Weights of a small GPT-style language model, trained from scratch on English Wikipedia: tied embeddings, 384M tokens.
MLP neurons of a small language model. Each row is named by its layer, matrix (up: input weights) and neuron, and shows model dimensions 144-239. Each number is 500 + 50 x the weight over its row's rms, rounded and kept within 0 to 999. Numbers have three digits each.
A block is one neuron, or neurons of one layer that tend to fire together. After each block is what it responds to, as a language model described it from the Wikipedia text at the highest values.

L2.up373:567487481368491414574486512515549486460633469543474488508502527553503463561528431515425472427397410449573516460539540530503486529458513539502532463513509478461549468569456529546504423585443454430479520516455524586447498496552523509426456567460407617497583495487502549410472485452567509516
L2.up654:566478531457463569477483478491547543482596479571467428470418548536500479612520448493372488475453433479572570457545504647547544574477551500446509467564529438451511449526565467550443513465490577537489476616498535537444492491566520542464471602470405604469549503487514586477459465481515538489
L2.up819:567500484487520488495550444494571511591522481528473416392464521503523418627548531513461459429449447564608486586491495544557551560507516501453532468568540443499546499497500479532451467534531546584477505600537479550417530517443579495467516615541355617413527475556483492484524491505565527422
L2.up1295:544593492534479426494482482444552452534598504553486413519412531575487488633499460470491503466483519500575560446605410591555556540594515491468550486530556414466537434550495527584456486467437526544486574533515471561458515426512540508450401591427398533490533474486515529486438485488499480444
Responds to: Forms of "be". Forms of "be" (was, is, been, were) right after a sentence's subject in factual prose, as in "the race was won", "WLRA is licensed".

L7.up274:544552457477441543448536513509515473499572435540508462468570540663436478514673401511480434548510444551612487423522493470488539489476558583495534468388522474507567488566387574525470596610545481547520483492501472503426423435441472549517504539457596536478564486562460474400522539456438529491
L7.up324:548540470444572352464512460442582421517530477485458512541485419507537510498525513505549507631511473549526560474481405499488470471433511444495557530502544461444574561486425591589475511543530473498554473422500545599423500481519540561536559509567496546529539471496493443463566572484464534567
L7.up372:565498459466547483509527501539566454529502530529607531485471507539437509510453508524542507519491509553502505459434500509560518559449473537561486519568444535532600487480382629492443422502475477464488457563442545570548430546521520484523471378517514503462545518519441462564546488494543455605
L7.up417:562563479513529464555430496461550490439415409425494492485515610466466536548478544521629467542511546464562544546635518457489377599405468491555525488601572551534499477457457515586494457508530509597591506549436473574540471485481529430528541475543431610473466511492434518478578546454566527541
L7.up516:613463504443478459535527460518512492398512431477471572523541472626497526487570495573511527535577463477462496508511575526476428544447491540465481545439504524472581531471459548553484613589565518545584470498431412521611461493489534485521457435586422534535525496507402459466567448515505543479
L7.up792:536478461486505365479536448506538476554521509513519507427533532600476467442535492498486435572496539566537556426490382487437458600481554479488438538603519462464501518477577472571506518542544487507510496404484421581461520660442502478524516529480597473458515453433479489413519529517491507546
L7.up814:645428523587459490482544512483557475435490451534495447472499431578458553532509577532532422584485455496596579475434387492528592544444564442490520427444545442485473514568513540516429497527503534515440493560440543523542496492427486481541453531570457505471514380485489464515599517506596507509
L7.up835:519537498491466476532569454439515448522522401546484513500475478513507553511526501496538603571490434574546453433485359544509494500454486471543458627605472487471583448505459608478474509480500542478535456453480498493484469510545522541467530440569603537497459495494504452491658469550412440581
L7.up856:480506406402462466445626445484533427537514488468550492512566456517463445529538495497585500527406451474536516477495508526527468499491502410437487539527604539540549534520488680554497534564505541535572480459439479564488456482488474526540462495539585575448490487446496403499526558509551560524
L7.up1039:519506426457534507526522546457554521480531424476478475512561545570503484437579564479514524503493482522483575530464537524512435501470536526455540646504509484528563540506451577455486498546514509533533475568476606536502426479439475515553535456542629583437529476444454530429524382460592488493
L7.up1112:565577492497463442543519448438515438469522435410491471409512563538504507539499511488504540509572512555534427502553405584437475621513518457571492417591502503513528542511457495581472560458436576468381477555395471584544441483473524478493460492576404537403539541529433500540577577495546490480
L7.up1215:491494524597478565453542515529521498484569461596484502565433438568444449557554453587516509659453512562602580475529540526496503486443485509542555472480479500447513493475511557472613477561527458506519494488456507533549453514528528533437424515493532523450535457540461492396476529493466529486
L7.up1270:596484482505473508441533545525493483495493486514462470422485442597550537491597514494564502460473475455558575475471521574534444528466548400537455443547525573457545543491460491563493570466605518607440444521472472462476498518430584494527554474563443486410621365488488394470549475504552656614
L7.up1355:535522462544465466393470512503544511501576464440505504477452510474470567531524488573579425519495491527522513451501496474507491492507502468461489442392446570443587615482461603502552452491588459491639502482473524573498483395473489430499553541532567486475548479391464457406568438411466558521
L7.up1368:536566474476438564522517512533521484495510434544458494512547568581493466498464469663576560601453486470573499468462538548528470549475549466502451459520544572515590511467356556520446482488444464502526394462443538555477481475494563525536570462574523540423551473524420468477564447530465541538
L7.up1460:644556402526517556534550443413512595516586458508478526471624530640510475471518569511481532496485474454566612515379510519540474514478539476535470456507516469476523511515459580527494471553495496569523540481415477510468484450486434510508415456582461410421528525447434454585519503468519558568
Responds to: Word after "the". Fires on the first token after "the" or "in the", mostly ordinals, superlatives and year starts, e.g. the first, the final, the 2016.

L2.up469:461575491469413506539539382382584495463508532461519474517513394462518459509467481451507536581541463514572515510485512587471468525493524463478553491461427519460431386605460379554522484585524514404485461574486393551595467510510456538484565517468423504480442533530485458493635488471439494554
L2.up817:576491449479580474549454538534544433584473557535553474356542413446519535544445515350494466497556491589573539517482492545517555584543485527508503460541465471432487546535565454470425404468478463554469422541575531466560480516488501513513543533488419491472491492592510527554609473447534552415
L2.up887:499558433467513552429533522526492448449514598400444484489565398505552523467542478476542499561573467490530500563465537519487472501474494500493523403484429507437517478531487525490472466561446445541492476477466416486565417550515544535464541484588480483529461499541520391431572460447551476509
L2.up1201:457523484515511470487571534561534435426563492496487458481516460459520537462460435435493544506586447582556480505483472554456438493556493436484564401567411498410468425617425420578471511510463461542460538526538450452558501463484569557480536514591434492426469542606488402552636493409539559504
Responds to: Field separators in tables. Separator tokens between fields in tables, lists and LaTeX, mostly pipes after a cell value: "| 1,187 |", "Genus: Plesiops", "Season; League", "\sum".

L2.up348:488527457503522516442471501576603579454527480569469540497515471570525439476488506508501426547532409508518450445488456496573521537557568493462602410442393399492557549498514493597406412562486416477535500502458439571488503496591514478498468485410500546468508385490489542491468425461465479455
L2.up352:535544478475431457547532553493549570465535493500472481526551493585495479467476578491533373520542490492589399476495512477496456612528533454479586472446395478442530616533514450594473472475453467494581546481538414522506477558499478535518466531454494583479554470526387487523369411440490464508
L2.up748:587519380465446500446516554540583577490585521464490465448516518504551449526581500501550440491543463525601478465487523536504545629544517439482560473526388498443483573519506493542417535530518505529557513465540456548571516564487472498442554525425423536501521397530469468577399378465550491410
L2.up1396:551489477429435524465490546464513547436597552578425512548566527527518405564566589441552508562492360517575451418407477492570522560526523461460515431445458517481563515582429438594509466523528468554514510471516466542493450558507547496465486555452399564503527452478475471498433448496476473482
Responds to: Word-final noun suffixes. Final subword pieces that complete a noun split across tokens, especially suffixes like -ance, -ement, -ice, -ition, as in guid|ance, manag|ement, adv|ice.

L2.up96:543541487529540482576555492590526592403533509482459587471561554577561418415586434527506432521485492564553483484452497496562441534399490507518503478520457467494483498492480480526528523517575485504483419362405486517531644567560509517486488546433550555419506434403481477510473458468488461568
L2.up389:516511479455456485528498462579535523534584500545435498544522430546536375451490421484486446503490492554474409541514537439457404486416471506520557575491447520450523490498401490566467533598568472511448477457563530555534514548600547524455493579422530595470609390441485513503454414544518454541
L2.up1138:549475465481546491503501490472502493511544522510423474515649500597462462453462511529467509524495446511474459484485455453437407539532551552502537498535379475511538394530496425561452454496487525562388452414507550524544525539510463516495471515340471489425524502535463489577454504494550535422
L2.up1234:525541507506506550448477474510559457428573541553552545527407488613555477512615513554481462434380467566547595450541482587534481451589474565466529546552467378467498485575493458541557495503585551523502519505438478577409544572464522499436440581443490569431611443423467552474414507555486482450
Responds to: Sentence-initial article The. Capitalized articles "The" (sometimes "A") opening a new sentence or paragraph in expository text, right after a period, heading or line break.

L3.up419:599532518546497503441484596490529441515502554541472506459484380580566470565504503474472527441487486504499506421554513498495446536552554438513525544479499389485488510465475460496419431537530452501471460587515508507418532667448509499471481547451542445354540471516513527535466483435499509477
Responds to: Sequence and former-status words. Words marking succession or earlier status in biographical or historical text, mainly then (He then joined, then-Minister), also formerly, was, became, served, and list-joining and.

L2.up903:556577533478436450462549449477512467470500548560426489544506469538542457557475453510499555438544486527503547634576505579525447540498569472509513405552564462442463501563515507513539554545484512449447493541456490525478411527450518526513463441549523494428436447589559413514569486465513427483
L2.up1027:524493570519459531512524437418446473608565493507427500520546510547515501452486516531444504520567400475575455485583459500495506503542504499464483441545424426428466413529452415533479589521490441481533505469534508486553429531409501515453521485512535549550447517527483496447445499505481518546
L2.up1130:547575501484505436547486535470508464488496549525471539427500378529547487518526542453526565468540475521551526552503430551493599529530519452623477430554532444504534515542546461557459528505486518463453525504386438471530450499432507416512500553501406500361456439521541487436529568489558535462
L2.up1268:565561564461521491477531426427528419408415562595571472463560510498527476530522491491542609453524550482526523485455493609528527526578532531484463425467490532554468446543496466491510438557538582466439495505504477534457553411444480510458555449444424478399494465549601455520578597462552484460
Responds to: Limiting and ordinal words. Limiting, ordinal and quantity modifiers, mostly after "the" or a verb, e.g. only, first, last, final, same, more, former, main.

L7.up56:552492515502531517475508392506507501451510489536457473542540468523582514493585505515526502376574488527504486511491522496534506489538532512491509585487424542517451522621569408587488460564511592519434516491493445499422578540445513464488577573416501494403544458438562522568537567501439593528
L7.up65:581520484443456489461521440504508482509454450588445424508500387449487492502587526496469540520466427487555521472461484533577486554470555485633534442485618487473512543528538493512475496531529538523388468465463433529519495442480499491513439437509548381470535453466500492401543515484428612506
L7.up654:544357484390489547440502471480505519490586462549495511554596467480567459515612519465502558474474491456520430519454497491521520502561511483517564595500538449423528492552530461516515459545502491573518507380518530479489591524558558480440515567530490469480536423479506508471484474462474584464
L7.up757:436425445497482522424477526464531510533396608514499439588539465482525520498481485332628600450522443528544445472525327490529534482530531536582609539402471475366473444512447477518550471435559411550458532434541420559496603515486404446450515537474481499497578482472441522420451514573492564513
L7.up776:483536489471441540548502568507568517440534418557349498617514418525530453474469533506474513571447459471573506515467433519543525442485579494617464596442529456470471504503505542495509492534514424568534421471503442441437598464453463571479449594453557526521519421477488464472438496571496460427
L7.up866:545478482440524497439435483558540493532450408572469471537539465540560465510510456478463542457458521549521481520518464568554497525507513490514552487440474426418460497509620506534575482565595509540425471451547515477421522527580497462431465612432458500446543424517524556428387496572450579491
L7.up874:525514470552470394625466460474525487549540466571465530513651453594614456511566514406529495498573457495506443476561411472533455556617511534526473543498412467434474488544540425507602511521441465554510485354484604537491542496511461564452501500535532558475535510545414445512525560550463552446
L7.up1057:533553471481493519536468457490519544379449538613337495457601479486499444433546575475565433548544431495535534449425432478542450487551506476518568468501470565418472482537501585491442472529598481531508470514490489502485610450505444520463477548496490454515600465435533503500493470591538556555
L7.up1123:561459483479582507496479413460505511400484573481452466533507464507483535522551501463408583549486501464546491454477537460455482482521559543594563415509535484441482495558410443530403508461529538539477528571610437449513512521413523524464479580390489536541607484450501521617561490496477599419
L7.up1183:516574476522517528486511450499534428424462483557445494578538478537559416598506517514535531590516531531540478444533438509569472515573539466406540427426483431472432505503530485579393532497560514565545484443492516459532605543449572485493482476432553575427596410503543509577449502510550544524
L7.up1237:511532432561523507484500515517496531429517503514450512447544443516526562422512493523408525562510444589528468503404519510521483515593489516437553513477364487473449415455494474492465479496461538586479500466512479512572637529537576573447547459421484501459569413575485462504492437529431515604
L7.up1259:587536475467503529509463508479509532530381489504404444565570408539624513500478562462536500465519467409534506497488467541481507537476566508474543484458503345413535473497593454514532456457513466516479481476585438543393537462560456524440498522494448433525553447472505576393479506506506569485
L7.up1311:543501414431509500532543457554543510491546618506472573563563459479475505400546557436543587446613450561573461514576423530568424538407510494490548429490506494396509474587602533470442496493519503520504531512488508447584466549538527467467473535515546495449573497485517503593526497488497531493
L7.up1387:494467498453526485524453473519499506495531353549475491505523433467580465488520475451459477466464490466540489417507413533530515483454554530555558494538528513376542553545508507464531495525615483592425461432437571560549512437483488441460532503486475498456575412515429507422459540563404556573
L7.up1476:595499479383434526439461565441533433435453527542463519492496415469522492539523510475568454459441485571554528526454469470531436474550529497593580529377446491454680518563513583489432438537506498637534550512523511508446561505508509473430505583481499451499557479433499471532473495515488573481
L7.up1535:495584461501464451474538501467553492454570462531427534464594500581537486510544534473422525516547427550568525461454505569496402473528512439535481495526548520359526485545502494530379543514537500525517448464477544530576572539515503479485482610479534589412487500517512435511565511529565500500
Responds to: Sentence-initial word. First word of a new sentence right after a period, usually a capitalized pronoun or determiner like His, The, He, It, and sometimes the first piece of a split word (Or-iginally, Event-ually).

L3.up1332:533460461535579540443548501446500530467547433555447491503556507614506414427472456584452477516463487577539522512481491470536430488413546540530511539489461472476564439511530476580577522480497498520431495523522437557534418534486475499456499591450595592469607480568367516475490533504482561524
Responds to: Paragraph-opening "The". Mostly "The" opening a new paragraph or sentence, especially an article's first sentence after its title; also first tokens of list or table rows ("Spec", "|").

L7.up14:483418528428492460526485412511506475349481509524552477555460504501490393541550364503436499571474425481491478483607564506468520504501538457524578455548465602509483506583435431634566547532494457429538547476494439507486485477546511505419457559567482548444487532519501596420486524492438527499
L7.up32:504429517501564507444478510552537463504497620503463411540492525449499495518507426404430498464496471619497512439502552514545594534583506487454562558499525534445519474539574488491457553528440524522618524477527468471543500542516576571391532500524493494566475470576461554635437435490473502492
L7.up137:552447454461509570480476474442503529460601423534471415514459507517425537578553452436491538487504443558457505481513518551487507527491528554551553474454540512518501499573411539546405521539397535589498529583567475512586585526448519572444511639570441499531555540481368475570453398463388506477
L7.up148:540568517466493584498484460506481502431515418608531409546424550471392443488573508508517535514486489601554457464489598510511557528545563412499459558372506526514515528597462558524485531559518470474514495553517548531553595409512564507485472525491459566419465485522527500515482446495486570468
L7.up195:484526508392533414415507620493538479537464573426528417481432443458474491540514475443443509540531508568529572506445532589525487488394539507633493464534484502433500488516530376598475478559495532566448515540581398491527423523521515474416571555520431494450468517501492614470558502476458629445
L7.up349:580479547462526511424482472501517414520490350486519472474486467472512481518486440557514498458497519541518543493460600481471517578544542485579482485505482494466480425578431393572531467581590455499509512566497541519563457471402540491503604545452486489391495441565507524487537507478484545485
L7.up420:552543506461415457483516524494513435470518500544479440554485575508591498580508411547392542543514470510506534452517490497464546507499557483487465624518489459521443493629471447562344524550493529412552469506584464495522588544488544501473488465534471639548486501515433496473464343531449478539
L7.up477:517534490478508548455527351481482557442556392486510435514501479492464457481568497419522484543430525574564518469449566585494599513517504503529553476509522525461577457498477441584527527505612555575469497605422508464470578515517596450426510525506449473454523491468527584530494544432433598488
L7.up529:479484508576427483447549555601524465534461505436593515468434527484489447631488423486502520528534568480519525456550607519490443590555496405573554476567511522474495492524489406559473566484514546562426535515572471523466303592434484458489503523477474533467507552551407557491520447380538493494
L7.up546:489448508410475492433457487496471436460533576534630488550527497520484464560538424385467528472447468584480471496509583544536532560530532541480506585513495484486541540589456505561566537498489579535473514522599487485483437547582622542477566557478476410423522489459426530404542447456422505490
L7.up889:514465488539486463445470490530515507437479479411527451523491456494529532551499439425563492493587511542561541500494527503452489536541495503543486526526423398498522537548512442556510514487489506470533481477620431535583448541467559460511541504475457463525523526558487584477539454420503411510
L7.up1042:555505506497526504470422499549510462437537559511521448487535531494434436516506429596475565558576469524504496501408589445479469516594552479536555557526486455425554498520456422523519480519456451528464402544561479505594379588533530518438496490473449553477568485466461557504515465415528560564
L7.up1176:551524499502425512529450537492526511512471476613562434522510439508479518553517498505455566523505517547558506482432548514539486431485534520553381504505388430481462504524591465593516534514510515561481517481522432454390515588402603509477456539481482552462550458488443528508536551427402480520
L7.up1279:481441523418489384569457432529502489484521452482543494505428413434439416554485484527491619553521461452543491541601509466529560515480545466522555545556443502502594393529550440552535489521484521390477543446482475562482479409593483551391522537522496568473422499549515485540543439545535528543
L7.up1307:439454524507518461424472508548520502518455539447461526432488570468522521519466462520542388529547497557549551485595609438480477543542554435506482418540458502515581475559486383549483577523559596524557504571454492574465356544473516521470519524483420549534518523515436515526531448419430577526
L7.up1532:546494503482472512506516518579534438475549513518506470518464489462489462498538502447457652541519482530479590442425556552497509517538538468561523532382508580454581443547516516557498545576467472501477516540542464545574418461506569446474525518488494510454505522466487501516455442440550521436
Responds to: Word-final suffix completion. Closing suffix pieces that finish a word split into several tokens, mostly abstract nouns such as stab-ility, disabil-ities, reconstruct-ions, invest-ment.

L3.up765:609476497543502592474529503438532478507558516612505427435452486544449494520555503467397552537483467491579571487484564530506585558499550522466457517458485474488524524537478482520392479600532454541471509643484512488471550585462500545479457611505455512529539465584509528579541463468481515435
Responds to: Plural noun suffixes. Final plural suffix pieces that complete a multi-token noun, such as -ations in Relations and publications, -ers in followers, -ities, -ments, often before "of" or punctuation.

L7.up155:508553476481530564477540551422525417453578552430474500383516473591466515517508480542500526486493496509471571434507523557465371498507491528480519526588483536473449527521511519503359478480471523558505483525533464483616488478455557504531502450549514475579502466444508413530513472476483453534
L7.up174:522556466501526444487491514491521390518554470480455477511438490509559455523601421450468613577433452526464587493499504667467474593567491524527504599605517494437547540514482486536558469582453597550526455486458520551408491470526516500453477471553445508437462495534512513422511502472504488464
L7.up357:509535444516473507527641489501521458525603485473554487401505593593533433547561480471540526521519407468533468486392549479509494512514529508418493542571430477489492525506465445487458447614503561436473484452562524540573486459448464560495557401470440553515470497587422385592569445472522477556
L7.up426:529420472438546566454492491496548527521607487512552489518485437565530472528498501466579441565501528505477433534504510448544430555504534528535506511537541460460467510432510475479507477622524514479507504513441496472551454604488534489464509588472504534514504463506498488466559570394516619563
L7.up433:512434504486584537420478482523547526469684442535532537558499563511449481512609488465543545513555518473455502452491482541515448535491505516537527488528536548420469490499497553526490425477489513519531487499522542491479410535583450554538400439590464493566530438488472491479439498446589497517
L7.up692:485485439487483488476545511526532597619614450506521480491472498494592528399556446489507512434531415480516443509467460507514503560498497514499571512482544438446470521519508542506523460561510432486505487505464567482475486619716455571491503478545412469505506532538451522464530449471547449467
L7.up833:506477441525533531502513501521516484601604521469502481462439552538541479473523506434559477517474448580501514548447467475495448536493560447484389579609435453433482530485467475560556470561460535510555431395408493456484501541598505481472477495463417565499525513546477498469475563505463455555
L7.up837:507427454499556519423585466599504490474580547509502592512481465546519507472517523468573620603538435561483531468481402493592345575537485473526544508514433455381532527573478504486493449500496465533527446528470620525536536516545536530477505482481455519526548469567416479581504452434601503499
L7.up1020:528389475552604508497530478473535562563554528462521446470465522563466512491506460425562490568551491513612516510515502528448408490577545496547503590536498563418532502597507612491499483517494496541540581492486612508554443501515477501530508477555446503405536407552438444504543466445465520542
L7.up1280:531517407489510517423516537450592506556507490431453477510429532576550459483417495399608475568543389483561506507529449498481472553494475411492524410555521528406420569560484505515457431515481472501467543504487478480534566567584429521525502430509514504587467485478470515489485508517571537493
L7.up1286:517471421382463439531508575510529574543522573424516461524482557492516416416544498489564536498430448501509427583509432442495500457478504504553566447504507528479465527508481522503541429538512452567577486503471511490472451509568432532466484398601509479523446442526418445553528437497480518467
L7.up1303:506387438473533453521509526511503590545558517441538557492430529514587393546496508510579519483541454525516558553491445563548450547551504479474521549514486514423517566580551529569543463553570485528507458509454556464515462576499457507452537519558464479466414474531487408517469505483447412486
L7.up1326:478421494431511494472507534357530517512544558488487575429651462583527456460443495510533603462465460471479558522501529524438543469555538494463533503606510457387478526555537507474463490527484466516530554498473503469576519538448479451512494535519492435530482433552490456534519515459513513539
L7.up1465:499452458559483523428536515474476462467508525486486532531489484516534475448542551485553573442539435434457572416548520534564462501535510498468535503495490506435491559515459487514460391371471511537472546612526508419489529535520555462498516528560497434540482476506432495520509519454509513589
L7.up1466:528472416525548526510566584527527615445480487479514529509535493572541525558578384495526555467542490513492519508483565515442462514424509560432543548473394536437519495507503491418497441548444439461615489493580422462507566555561495548492550472435489589521421485505458397448568413398511478567
L7.up1483:494534422483566485452558506524498562494675528458480511537436464571619565496569426484541498466601440477482477491518456480521457496492499526405533580515460472445495562564483573489406569521511515443515447484515522489539449479447485589509480550479436455516470462542431404480577534420478405594
Responds to: After-number delimiters. The token right after a number, mostly a table pipe following a vote count before its percentage, also units or punctuation after years (1.93 m, 1969 meeting).

L3.up1226:484684535412468465524519417481471435452508432475480513594510462529472447512428430413576607577525539515565496483563519602459477547533541453586467441506502505466467509582503424547567546470478453458501456493406470505570548488517510587493491464478489465516450445566564512473541504456486528555
Responds to: Ordinal and sequence determiners. Words marking order or selection after "the" or a possessive, chiefly last, first, other, with some scores like 10 and each, new.

L3.up311:543577480563559440520503558550497586484578560573489434531555515555553450506476459525559411556615448469503442516476453410489477548531509503522541475487435465487510524566533429484442476503481441573566483468576420546575410510533638591484449454382551552500594464556373505479443405416493496456
Responds to: Table cell separators. Pipe separators and numeric cell values in Wikipedia wiki-tables of sports statistics, election results and scores, such as 0 |, 2 and 1989–90.

L7.up69:463495474533429442453539618481509514548483503511498517493411431559623460521493484486500394546494488554513540485402383516575557481411545474529595518420533350560570523413520468539453543511544490454486486498512445538431377583509578506409472487474549459490508460565439548580501483484424515597
L7.up94:512625479529516328488520508491508494439436586579506533482494389546636495509563466497425404480611470526522534458521456513474502443473546513519546428444438437530565540484558375503515489532567522475379519469507375545390491553448480478461504542480557493543511520446497496466510534475439484559
L7.up218:437473453518508441447509522595552523439464544541514409577464503572596486518495493456473489426447518519533547485539519538602500499488544503487577435442505407460559420502529430539553458514552503523607575473506459539444442529542507547395543533571449545545550473486563561448438457413489437493
L7.up223:579507537482443457516531511491543397541521567423447425582540427447554450533486526403542479550485501532511430548509430548522598496458568455525566507465621489484590462551478488525511426502429452530354509436527408574483562465551544495377497625536506426494510486468579548503457507465508465470
L7.up239:475501507499498541433433596435529506514508519561485437502425451543585513531519530446413467529433422528620615457513544527505515527457561426558556498529517405477594487522580406505498540558538514503452539517521470497492439679486502508472452584366493578459522387523493604412480500529528582509
L7.up240:596482478578535425535505543543534538474528495545479564536437403483468468503427540574517490434524477519488462479465443422535504477414544482489509469464487463569511545499499478530473475547510498476535385453488583503494360495462445437431481470440541547487559415500430441511531576422557498577
L7.up448:617586513634504517520479517498550459501587562540395458428471500529526491549450483520387485479483504473531556372474426478510487521506542477549553415592494452513523543474521440472453478535551508459428490484525474513513459598480480494450441504383505548475572428498509546475492504409524557498
L7.up630:547501523505484544453492491553521516449494505519490476522478534492500463522492458430506479532557486557470460473423415497568520459505528491533521511504490372527443482533540481495492522523536551458499558438550525560496473631588448495511578494454528507459525476481475565506508481397597444495
L7.up645:533482507554498494479438495626510399523548525614487546492443438582564435449398428611458529563479501493571499431467521507509487510437488500502503505513490456473446452532527550538492451491489431490406481509526480530535461531601535512495472561477539472456571431536550553479574542505460480647
L7.up728:520526504385461538471538392467521540484503478545479448589533437486501392508494502501473471508464473470484544463390510418459455486429579552605556457470562485456495557550369482565503347584545435536418492516470456548602490528510499481493526544533557466501554495469436525468491568440577513487
L7.up824:476526470551492539384533501570512480444472501570462501443505480443606485418463512506529426567516554515446518424521509524500467530469543395573504487544434506447496509470541466535504451487498554478482501451536456575493483488556587494467557380463431558562527493491557451455479525484546541568
L7.up920:546549463562522519420466464588529485478534568444405411540477551523596539600455464517435446501525547461549558375525468512605491495546553505523518438539488495521500512487551494489383418467391568525452573501612470494445511540447468494481403575474472458506589470484471535416459479470489566462
L7.up993:563504550516494498516430483500535518479531461609463507501479432527504497530541527460490531524477538470486440454576509469529517523499580444477516602546520565461493461513486409479482436500514493554430486441598534491451505681533525529474533587528464552435526453508530558386545469408550542529
L7.up996:595556487557479477487549439510531480462543517545524545475458495387509476594463505501499448536547514579520530548489512462586545493598517546484525557473493451523539507421500503520368338523554601500456440538543517539477550562488557449519594457386548481513431444461554503499495515377545511443
L7.up1327:583437541594507498574464530413538496522496478465435487472629481512592512493436416467507503501498527543507467473480471506506463575538545489573456562524505402492517465474507481523420417492534402429430401562528564477540484559480487454466523483501513489467544461572479556463518480491581495499
L7.up1373:532526451621476507453473533437525473561561508540500418473510499503574445486496536523533548420449523499505508445448495563538542514467480522477519434527515430485492503546485444519527473493505499601490527493486440485434486480434510462437509580492436496494562486469560538480423557514448551475
Responds to: Adverb after was. Words in the verb slot just after a subject or auxiliary, mostly adverbs following was/were, e.g. was also, was again, was recently.